config = dict(
    d_model=640,
    n_head=10,
    bias='none',
    init='normal',
    batch_tokens=[131072, 262144, 524288],
)
MLP neurons of a small language model. Each row is named by its layer, matrix (down: output weights) and neuron, and shows model dimensions 0-191. Each number is 128 + 24 x the weight over its row's rms, rounded and kept within 0 to 255. Numbers have three digits each. A neuron's up and down rows have the sign that makes its largest values positive.
A block is one neuron, or neurons of one layer that tend to fire together. After each block is what it responds to, as a language model described it from the Wikipedia text at the highest values.

L3.down254:119129110084135127099136098165121152117181152122119088146106128139137094114132108157127151122151127129064152103126108112108160115172092129116131146077127147175115129137166128156119178154090117100107133108148103111143116121124134135122136080155132111110130101123089121143095146110151120112125119120138136139135147128066126109095146146159136152133126144141140141122074125155129156130135130152098168150126193152140136145117121133155143113107155124099117163141116137088148153127140125146177122171111165092105102163143110106127137141148128128113127091142132130141108130137140156119
L3.down434:126093158148172139121125101155157124164106131121113140134106091129140103100152139108134131121141134123172114116186112158132143125132164111080137143145191147170146141143112102096159119116110107133146102117171168125112120146146108114107085135094148112116111128062158119083116104134144101167128132118148116091146150132183092100114099088108136133130135132115140168097082112129143162161131131139146146147180150166119114109167128125153131104058194171134139163140103131133140123110124093111104062153131147123096152150136209176125148162139118099147130123145134153151096127123066148142
L3.down539:141143128128123160097107099086088157133092108070136094118150159109138115143099084106126171129154118106100127121172118119123090090110112137115130126129141128135103099140098131108142101116153123094118112134112140152162090095133128177087133155076128143084105112134114137111112123098094147126155143095147143133163156132128181108134129155126155180127132157159123101133164121143116154106126151115175137160115103122143145162152136081106136138117112113074126134147067189117139184120134138080144215171104114144133156130121103182113135123098131097132184164125123144106143150113150104135
L3.down601:141115146184161123151117149187117096103117140156119112142133145161145103169099153118103126129159146117155120134135133128172117157120097102081109111076169120107134160142096139164142122129107126086147151112132157120130142117099138139115099149103147095128141144148139180113124086095092126147119113138126127093106130116176132112140111094098138134115156138109116114151067141126152157129138130121137148133142138152149125158152130142143161133104127151154140144143123136129127131142135129068092115125144153121086108152118154113108146114123127126082176142106158137129109131141108105105
L3.down790:095119123128169092130134133104106145136183141109100152142106116089143123068115138152130140126085116070102101116156122130102093116135153114168134187116112085175146173144121133101130134152134112146113108113161132135114097158112161102113126124113146094128108128153096104150136075112127121125123116127111102113083115148116179131137106091117133120136111146135138118137126093103131148145140111119111173152103150132130087098107130126146163131137131143138108126172129105145100094110137111091138145172163130098122110113137107119120117116181122123160103132164135127137114145142104153148
L3.down1304:102113108183180115113123117186154113128154116140157095135124143164145059108126171147121108115166072104164133092162184165143106145136090119091143136170165142128116206116136110134113099101131123139153107119162136120158086153123118194093100143096133137101107125107155138112128115157102112130155132118154079074130109098186144097155126151119141142104150160101127177116104129170137162135152132133137112120127106150113166156127130127110161122069159157149130131138140102123098168122147104081107097116126147125111108178104143135131138179109161113124155120050105123152143107105125121127
L3.down1567:125113121117153104119117113136116121134158133159144102105106124125168132144067115133147135134118084118129136088130133123119141159151165116095092135131162085134131180148105113127156165140089140149103137127151158149093130141112175177146125151121117130140143099116131124146094130136130138123126174123112122158140151133133105098107153125161135170119077144109109159132125161142102136184118124138072141139125153106118125103104111118126151091133110139148164139178152126165142139151127128182157144117132109133118177137138136100104122168145097119098100086163111144105091138133105113118
L3.down1677:104164146105181142105135143127155101182167094124125118127135115136142176129112147122126138119134140104121144112131131147092124103141143108168136103105149129108118142115127153115169100133116146147138134153095110123145149119153148122101081121132156132102120122125122083171120139175124121098086171138104123149115151126134128138154150084121141183160117121113126165133145112086141163085114139157128186149133149132140151080146107115137136127090089122130136171125092120134145124145139126130173081125056128129093115172138140112162118194133134139117171170115126138107092123133087146109
Responds to: Capital after joining punctuation. Word-initial capital letters fused to a preceding hyphen, en dash, slash or heading equals signs, as in See–Ivory, Deaf/Hard, ==Tourism.

L3.down515:096130118163135079134135134112115155127113149147110124123130109144148093118127138104099164115159137142106099119159128110128093090188129163099162046124165115130112119131138140104144183082136151112155126166113078136138113135140099096125131127108118141146147120099161177051114127146099119135097109142134152124142103097147144178145114149107151113123184147146102126102133100153162159135112139153105133132150138084109134121148113124195100103153120103144112122106109139095095091107122119155110112104135104110100138137150125165108095137138100144124158088149155140183127140123130083107
L3.down1106:092145147122165131139178154083161086087092111147131143120108156117140137145099147117142131113154139118132118106156142166152095141136160164167157133133151086103122146136140085124191152091147106167170140135131133106173123110097124108160137118094142131134127064090112148115100123120095106135129125122141146146113108124103135133133119071148095100139136143086139149107148130072146122139106080123149139103148112128121110102148154059123108162133107128109063155103141116155127087143131083156141106166141149121117148131147131113121087112121114127154094091123133112132150131125127141150
L3.down1116:087143122103158151093145158108135148092221116131081087146122149110131125173105131158157109123156136100107123072128093136117080139113107084113122124141157157107107123118115152098165094141094124133119132128114136138103144118165107156135136158092103154112140178122104111161097107135138093139136112125170104169152162101108127182163141141114103123153138149149155147170127127132142138114114169149121140146063121100116143074159170117134126140132125163089098139136153123132163120098115158113147107115204156118116116102145082112108081124115159114143134115172120078133107149129161128115
L3.down1121:109099116124111113167118134101128105106140154141129083165096115138149127135132140107106135142130150098114125134173112146167104100152133121111125105093157117092157159119122103059150099114161119144104131105108120134171115150139124104106140112105127098131155076130112172122116112088124173099145171127132177113145131071109167139131099138117115147115143126131138122160138088129091141115085111150140118163097114166156146106083128119139116095167161155116106124126120134086089112152130098138110106126152101130116137122126137144141133131128061144134110110148128126150144138120113126091
L3.down1139:136121126116132128110074130118123153177142177104138105117164135105082128142135110117108136118119148125102136105115091154087131142110085149084111143113167100141124123111153124138144132162134129120128130123148126154107137146160130127104139135111127170165100141103126115131113060154151134183119106087165141135153113144166139127139143121117115152096149126099147142113113098141165131137127120097122095140148130126110126156173116143122127164174161144113134162136109146118125142128169121146138107145168156146115127143164106148130157178105119129175088151099143133149146129128127149153
L3.down1227:125129127143075119105119160118128161134142082170176144136129102146142131122117085143110107182143164131134107164114131105158121101150127145110137118150093140124144143114166150123151117150154104143142130112130114145100139111149124130094109128059103141150065114154118112103115082112113130155118157130078163091146095151102133154153128095105131085123121103116098120136150116169092107099136100090139100142158120160145131197162137147143124147146101114182115139170153095104126087111119116093082129081134109111126114101114107158128146108068080145115096109125092128143197121138124146126
L3.down1247:111184109125162154091180128118135128144149145130144102110123119098132151130104136124137120125132130149144136116161155150089122150121124110118094126135126115168137143130151126095139142110148093127140119087135149141121093143122117141144117133149143129087144122100113113140137147150159084104144107131126091099126088141128101104115109108130123082145157161151104185098157152098160104173113108125105146117136122119103141123128144123096113183134146122126125118126173117183128117120172108128139128157176124128074126087133107163091107131083100175125088155136121098108118099134155120181
L3.down1578:168139117139144151106141145116095129116154131146139112153130132097111163165134133166152123143127077131159131124124125095128126154130118098102140129140136140127136151102113094159115106114109150111117139104111109121164082157119135122105110126087123126128144090097108113142139106107134105119132122116140137147128111093191115092160106146112110119139160082146095147129122130125145129155184086129147138147130125114116105133112173142147088179125181118118099130149147151155153113095112134149152132123092085140083160118123132152120118075124105108169130149116118141119158136110124155167
Responds to: Word-start pieces, unfinished words. First subword pieces of words the tokenizer splits, mostly foreign surnames in tables and lists, like Sz(űcs), Schro(eder), Gib(b), Bah(onar).

L5.down59:107130134107116107135115155137158113176103091091077096127157149112140130136081147100113179130115117139139132124127101161142147085105150113104107129119119116157135114124123121100146099131081140137176165117134100101057148121151162170113108092138147155080097109169129148130110131134118079137140122116155143114145092137160129118138092079067122124151137109120087129153090134123120106126128114142144120124140155140151135139127084098107155151112154091158118142142190160079127148132087111133098151099104140138152143151138145123132161138124139177144125119146091114137111086093149122121
L5.down556:132155154102152159106087132144159125093101163137130115134116163156101138158179108110123162145123133140126101174160171144096107152086167098138160113126159149111120133126116149153107100101161142204112132100146136129151157125169123148158137103149109127087163125149120149167120114133124164145132074153136132122116096146096116160139116138195151150174118185148139113126117124101163134120131099126154159079112135151138151143094101152128121100117107199103126147093127116110087151124107137140139103141135109081101167173105125131174127153113138134194130116120113129126117143152147113137
L5.down783:171123123161134134192175167186134166112146060106111101140162145133144133162137106118166140118089123133162134113128126098136155135132097113101107113173134084087167125142132111134186118140153130132145144114130146133072135096112122137136096121149118153141136149116146105136119101124160085146119077142112114101127166147154110111129092128143137129131157183145134106121114138115125095155081081117108096164159150132138127136143128090177150146153153117149115171138150138150154131126115111137136130127170101135139118139134076110175116171108196119113183113147139138140100123151095138149
L5.down1153:087125121141123107158090154073150131180154153153097172125093146130156147157149131117183131125110112143126081102192163139122135107131125136102104131173151097138105100084194177156147137103145123140133122121145171129107133085139114125110158118135141137140086130077143127156148105084115122136159134097104077137136131120132125095122125156136137095101098152122134141109136093141166138127086149104150127104090112101151154114153127137176131116147117098078125147135153111130084138139109115127153136107152143123087119160140123113146122151115106137128127117154112109095103163110155142148
Responds to: Years in narrative dates. Four-digit year tokens dating events in biographies and histories, strongest right after a sentence-initial In, as in "In 2001", "in 1987", "May 2019,".

L5.down823:133161141128123157105121122156094161151117145145114169103112122114100136062122119130141110140118104101127155158097146128128118140115105116119172141154114087130126114159124119131120120140144114155149104153101105120085154118102154098139119152131133167125124091159139117113144143128137125144143159096123149133115124112171091094123130130147113108116134103142096118113118096080171125118141152146143115115126116127143106089110148106152100140146130096094087134120118134147093146150131111131138094124171117107143106162090111152103149180124102139115137118137111150118158116140103096138
L5.down1391:135134163149078147092149134118160111141131087136178144127145150099137132078155141112128106174103123110130107109083088122155092151135132146154140155128137146116118071152132141113133142081125118124102134086117110155125149123130071122134178143109161151135099182097107091123140110110116072148133128104159158155134119123109151158119104146129132107180111081127158180122069099141142105091121114157115146105148128144141123105174121097133144113162115182134088170121160110135148137144084121134119166153163166089132100119137138074098126159100129143144121083111102107101113140137136085163
L5.down1527:161145146105163097101172135124110137108138131131136141145151131129135147104124104133112093120131161084156123119141142116110102136135133150122149092123132153144132066133129120166166140113108098133179098171155126130119165074131136086163150124165119150103148120108110141118130154116132117151113147122126162120089089145153146108148107117181137100149122148200163148118136113176146122104084173138132147148154120130133112197127131154115117153125119172105095186116126173124142104125143146170144134160154107137088108108115104084099130100148129124136104119115145141142080092107160130114
L5.down1662:125117137117097128172123169200118118120087122138062099120140136111088129118125104144146130114152175119112085167106131149105104109170107133148131139094145146120101122147139140116123124105106111141134125132128118116129135160147144117119112137099112092126111100147137122176110109144134119114109143118164130145103124123141167093123137126112160130153134166113117102184120174147081100091146129105085114127068161155112145112087096129098095138146110151104089102123166103107154160122117118128123128158101109183141100150093121140159134143137103139144147142156122141141161130105127138150
Responds to: Sentence-final punctuation tokens. Tokens ending a sentence or clause: periods fused to the last word piece, closing quotes, semicolons, e.g. "cause." "females." "drugs;".

L2.down1082:085159131137152092138147163101122106118153171185127152180128129108098088148131142109119099098159162123131172144159149162131089123135112139095144129167172125114153151118104134109130137086091131113096111099114117127148102127167125096102117145169108119159140099117128153081091116110091134121139198101177147113157094139107198186124132178135158126153156104118154104116170115153154135108125097123128120153131126117142164126128127152131093130140105126110099141158119124082062107132131110122120166166143142123146157105106107166130110124089138152140127149105142141170134100105148185160
L2.down1614:139127112143127108130126136115113095133125156133101105154107098133159126091138123130129152112156115151105128131150163102126061135158144172099184057145125122122132102139162128113130173072149130149131123125132113129150118177107112093111126087131136129154163120110165173077096139136120136076087160111157181106098132128120155209123075158137147126148189140121127085125100079159133122129112141127092113118130117074142127113134114136183108121115114144138088148111117120114101066146134118140102109085142102149126148148166135138126094122133123182134165123135144139168116141125130134126
Responds to: Foreign-name word pieces. Inner pieces of foreign or transliterated words and names, often where a special or accented letter falls (Qal|at, Núi M|t, Re|ina), plus stray name starts (J, Am).

L5.down395:104132175137122101148125141166133142152132138107091153134146141120160082130126132144126092150118139112131124148132108149123151080119152093117188144150115173147131117100123109131141140109139119148145062135113131116141142164110123122139129141164153078131096100151115144142144124091134120107119100116152121127101129082128187133132104131134117109143116130114113162112141139089134168094118120106151144169155161121111144148100114115123126110102155127151133136089138129128133135119114131139130089155118148079164142138135119168149127183141148124141164124109121115180134140158112138147
L5.down954:100104114113134116120138099108121148140148101162137121169136127147124150098142135139144112102151148152143116119102160063108122149160116101147160154142157131155097150100130122123178136109133149096097112114136099122129119157146181119133128108079138154078142141139110142087115163147124137098179103150197130147161149105190129105136151118110125123110146143147094151167128114098095080109164101093122140138142117114167115092128094180095131176126080147098162176105092125081145143123138081134133046190129051147101128094150138125113129121133119127164135142115095123146104173135111143083
L5.down1715:088146138147113135138083097128136138139152136157168155116115148148131102142121093123100144102185136167113169109112132129103131117150109160169117059144104131124116181144105085131099098063090118156100117126095137153136166150085118144111109092148124079090147109102132149114120135166106075122140107150134130162114099146138182115147120170117120139143098091141158147152095144119068127089131130101112147075071133116144158115102132132161086139136132129107139151124131117109108114075113096149160086081166105113099099166093143112143142146153092141158138113089128131130122131125134138106
L5.down1725:082124094160111126106108105141114117132129154171127144100148130116151128147153151112110138118138121101109139136089129131124115114116089069124135142158138139116129172119109167165151125112106120141142114149131119194179116118150116148088109106153101168126133121142132117117072168114109181065118092095142183119109126158190146097126126139135151136138114154156111134133164151143139107114164153075090128137097106120165154133134139100136178133119112153146090143134125097113141163152150104146134116108145095129149117105126125161120112155058090145125128093144110124171125125116068106129
Responds to: Word-opening r fragments. The first piece of a word split into fragments, usually containing r, such as re, tr or fr in reentry, truces, fronds.

L2.down844:114082141151178120100128123163122129157121156113112142134114145141116086110128176083149129104166083138150119142117123159124082117128086141136175111163134138155099146080139114118116088132101152108141151098147140119164125143130152126131101123090126145113140115120164178136115152117115119103111124111091105104085129091166153104164131097136168124097146155130109141150109110157123136118137104103096139135157141170144158126159107145140146126104141140130167139116125089114130173094131116076091068121108142156109150174129154108126108126157184087124146109082127085123102130091126107152
L2.down1097:160160077149187138094120138143123126123166139110090109098120123162149127149123139130135113121144108102133118088142155160122130154179095154108167138139148128163122148128120145162139149130100117040149117123165157158126124129123088162100062111132129145085133128162105205126130161157146180121147122136138119143148123086128148103124110128110126151113148150103130167105151132153177150132083143145109145106113134146079126131155120122152153156096139163140138113159146139104106095065145147088110140120174137106096105147114158146130150101098145135141156146124090123164126107109127104145
Responds to: Compound-joining punctuation. Separator punctuation joining two names or items, often glued to the next word's first capital, as in Science-Based, Jumbo–Visma, Interstate 57/U.S., and list semicolons.

L3.down525:073123119124128142133105114103107145105081129167135135165119113113109171083153152144146124149152127128132121132170111145143122196119129089065118091081171121096091080124119120097126132130141123058110103139116132123126146143120139129129166124164074174103113123144125145157151115140142139132170126178091137137154138165153136128110139125136134135117116161151147104110126131166125150167130123091127139076115133114101120111136150116160129126083202110203093118124122100092140141117132097153110108128153122149139062132116105155114141097164143144145141126133199113146148146157155102120
L3.down1162:092080117147160079101178155099120140125085149097051161129143124134149124142118146133131099123112114123117125144111119139104097129130129104149100138114140118164151150127096147095171106104150130108114108173142094140073136140101140118127141119067079129069121134133109126144144123167152109137135139141097165150152137124125190106116109141162123102139111110156158147134125150159124111143173175074149133156089140137095104169118145128109156139122103120178147135116091115140106151100124118096155119140160125123119138151135122143104137129115084103135133149110112139164114098107109162133
L3.down1261:105104145112128143124116097122177102135173192125135152116120131131134115124108168150156112128090131096180101145131146117139076145145126138128155139170183142110149118108128162125131141140100176123100139133104142120109134164128099168155139102156130136136190178089113117120157102119130153160099135149139118155128116114136182095137121122159167158131138120143142108144108139139096113118132120101108133082099172128179124150136118146130135147134098159144121139056141116140101152130134187085149076155115176124124119136130130105147119165109120165165130177168140118130122126132113133150
L3.down1409:155186127151136091121140139091145107114087117154096120095103143181128098175100165130144117109112119103113116106086099118089101152126124120134139165140146150115143108133146103114177130120110137119083144096163140081143111099073097176127146191093126162120114143147138121103119168107155112112153112122115139091159135132098132081096166111106108130137104130107152133134103157113193128117138137080112107121134151149123159128119136146109137098132144107150150091099109113079171107190054156120164105099137158175126130150146085152160102127109093137131089128161118110125154127106094130137
L3.down1410:148076142129111097131119159139131149088112120177137141152120170138131155133156125147113116101166144149149113113124167104133135152109091161144143146100092097103137140099155143133133074166140131116127138098110127098125145171131137121112153129123139140105111111132137155161173156122091112093143120121144103141095150123145150132142133150158138107119132086164113158113144120143145132118116094122132133140109138110116178151164131131130116122081137137159087089125137115156076117111161123073113080169111131129130129124119101114172109126097137120125115138137129159151110109108096133148
L3.down1441:135117088110117096106147116065141108103141170141132101128103118133141097111123182165127117151126084125124121104097139078148126088157151152125143125113155127155127109149164137162145137141103113097145160124188129104082137097133124111094121128143108153121108135109142200124124114145109143128127116110118133124144111121131126088137146137133124131104141135151113149148095156117069133151110094164121138078130063129127141172140097114125144153144101116117104124094139119154150122150108149157133105088164112097178164158141108119157107176160151146137085122163098158101126127118127173116
L3.down1455:131105094123097131090145109143133090138125111112157094114125146137120201117120145112151131144108146112115132117130148065148169128156145124103082093141111107113128069159106087123109167170105102156129114126151096112150144108141128130128117105102130098154107127069143156145098127120144158115109155176137145123114130102154126114095156120122132099155163127153123099113115100118100142117150123135105154147164154110125103143110136128099113166126135132119159130079157135130118150124101119164111119136157129142083153155137127129112119125113139146125116138118118128110173123061145142068
L3.down1506:120143090129137159125162152110101168091125148116138155092138139116097116167160166096130136115126125149156100057107129118117126138117125096123069110144126135130141104121166103131140101129149157123095117122092131115125121154143123120132112177194113103146094108121140135153141133137129163087092134112149150157107111096142077123128098132110137138131109159148090107113145122154131115122135160159125114057110105127118113164158138156170086105168152106117141134145120107095111109126126122170110124123130121103122120130095144092173131152096124139150208134131152124169140102127106136139
Responds to: Sentence-final words. Final word of a sentence carrying the closing punctuation, often years, places or nouns, e.g. since 1886., in 1970., prison.

L2.down8:141113111133137097114128155112140161099156138148075096121124103110097116142094125102194148135122107075103124125134118091119148103127122161164137115158168134137183071125136088100107152133126139145133168097143132104103114111079158119144098135089147133100167110091126121103151142091168126159095140113150084164165113162118097159155105168183125135155096097112147134123111156138115094159113160098166119160160108118108133144125151153156157153141101117101084139097147136135120154130075174111136151105134141143082172106096061129158150134166157108130133113114166202095144119134157100089
L2.down943:143085107110114129151139112139112124123142096116122120148138148148087102061142122093130123158103148156145132142093154100121128145160142131167129154094161138133187140124111143117096140140152149135115121121158129127125143090141132098129102142079126133149124141104169130126171081092135071123097121121121154151136156112147137136120125128134141097137204137173115109085109132120129149145105096109157112131126127113127107107156129130141122125102138129074103138096164152139148115149102135106149131143120131176128104129133114157140126157100152151152143124156117120113149114114153124128
Responds to: Sentence-final word tokens. Final word or word-piece of a sentence with its period attached, as in "boundaries.", "Institute.", "others.", often before a new sentence or line break.

L2.down703:120170132160172125101124120077087132114105080107125127166139126128155110161119145107073173115112092151121157094107197126120106148132111103135109111159113117147155173090136155186129162131115111101136155126157123090160121112098136158137111156121157123129152166118124093108147099098141152120153116133121100143092111134116120137152153123132114142084153142147112121178121149150135121135117137136115122130138127094139137146145130102133108186098098160089159102114072154099125136126145157143098127150165123112141095130109105156166136102051158122165099131120082107141126135119145102127
L2.down1518:115136095191129124145105113125120160089160092152135113112084140118151145113129146152123131189145099121149143158131135144140147117136097115135131085134118122153183099119109140136162133112134144135120171092125117130142151136122111122118157169096140090132157137119127130164121117130103160118123105123102153122125109141128137081085167114106123096128136146156148148147111127140126138124109158100101137121111112167148130110131147087166101146129129158139156119099116090138104162114164120089117152134112143114123096113097131105161098139140132115158113132139133118146108114155093097096
Responds to: Opening parenthesis token. The merged space-plus-open-parenthesis token (often fused with its first word or digit) after a name or title, opening asides like (born, (1917, (radio, (third round.

L3.down310:108112093156138122133135122140115174132091108156133165147145178100169111094127160147168117134153119138114127050089091122068097079152102142136123098142140173147105140135121113128107106108112128137089133111116112137117107148086157112130162149152102106130146115186134162132093103130117149121147124100131155092122114110136151062109114101122155103114124118145146136137087146143141111138152104116148151140074113110123164116119150144144133154139140159131114141135155120169134128129106087100127091118104105136133098153116104114154160165131097118115129130100145146165138159132072118119
L3.down329:123145156110145131112133135111142114119086120156151119140119138146122089096151134136147140139151074119125176121103085109123126127134113119150140126104112128144129080076123150153149122140121155122074146127131143084125163162158057173129115130119083140126118134157129126110119139105129124126098146121159078125142115144150113152110126132072116125178164103095114171140094105095152143180121110091152121121143122088084120158165097212120153134075108156124129096135094098108086107141156111156120142093135111174097166120156112104151114155127116142113123120135109110148130139128158101105
L3.down738:131145070163147167129093124136093146093127090124117120153138120135131130142123172132141168160092127114107104119115130132145124135118120110090102126134112130106112146138107106157128157169095156123140138107129138085156119112118146135168136098104177137091141135136079139078124111116156090128132144124144107065120140139119088116126129114089148148145117108120106142096101164144137101119091129115163117132145124117176161137130111138107167161108155119105180151150124112121112063114130124106101127129123099183140089116107099110126136152055111115128073095108091134170136106155170097140
L3.down980:125130121169124154155152113092124163108109115137159123143150122154133099167114152142152126125100141137075167109099132146152128162171111122095166115138113140116161125131154082122108124094130138099119115103148120137122123172152131116144086137095103128134135122172152119093159124143105098133113150137100152134141155132117130105151156150085093165117152113166118081120091148109154101112101106121146159131138149131163161133147086190128126164114097153149167140157154125132117103147136100077154161095122127175135145163090133120136126151109103163150084118119145136110127167163132118141
L3.down986:092104087089180157131146159101147154107113113116122138131122173128138121112142173123121128110141138109110122118077114064107106111136117127081149160129126098108136086152107120162125144133072103098128149108128148127144123122152115156053128158117125150140106095112119166102116087127140102114137141092140106121142152142128099097156136079114132118114160159090113140106132122064148112191141136147119109108154158165136150104138116122160102150128127171101147160142157109114134116099162156130134167120134088158156133124136099079129138141175158147148095142131107176143123140130142112116
L3.down1166:107146129116190124161111139144073093098131092158126059128149096122145102146127149104114159131129165160156125083107114126152119153128123136113107137140110107129157126108186099128126119155071122089106137172153117153167147123140149161096102140146129139110164159156120163125129112130139140114130096152107097109150119130151119154178161095085107121135202138112119133147130135124128139141128127108148159162127138104148128139112114152192116166139120117159135170115134131107119131147132148104131155067128147147131145124130120089131151134114081164130121116143147109087117135124106128135
L3.down1266:175111121179165147132115127111097123128106101133104127136120107107097115107150133135124116122112113140124112146092134094108143136104086119087104151132115128150116117140145121165165137141142108143155115121146152130161129108133122106146129145171158123132166150126156091141125112130104186172152126122119095108145125162075087113142134092122121111068118116134130146156131121130100089142095165153115108089171115134199120160115128114148105155083137125141161123100129107087139103137106125103086115118098092136144098131176079135116122094024160080143092133136121141127137129145137044087
L3.down1294:107157094092117112181151143125115131113147109145114182136157131096163132113130114152142107105169108112167120123106119079100111160135100090145127157130130102172109115098152165081161147125125112125090149112172122159144121118145139097098108116097091145111129145119170157156114152139139131159139123119155122178156133080120074143157131152154123079148123133097150095137127144133112133162110158096154128144119104128093159082155119152117099092144162123113110178167148102135149116142143076089119130139155097146174111124141148158167144147111115065140152077200135118112132144138168097190
Responds to: Year digits in parentheses. First digits of a number, usually a year right after an opening parenthesis following a name or title, as in Line (1965–1979), Kid (1973), F (1959.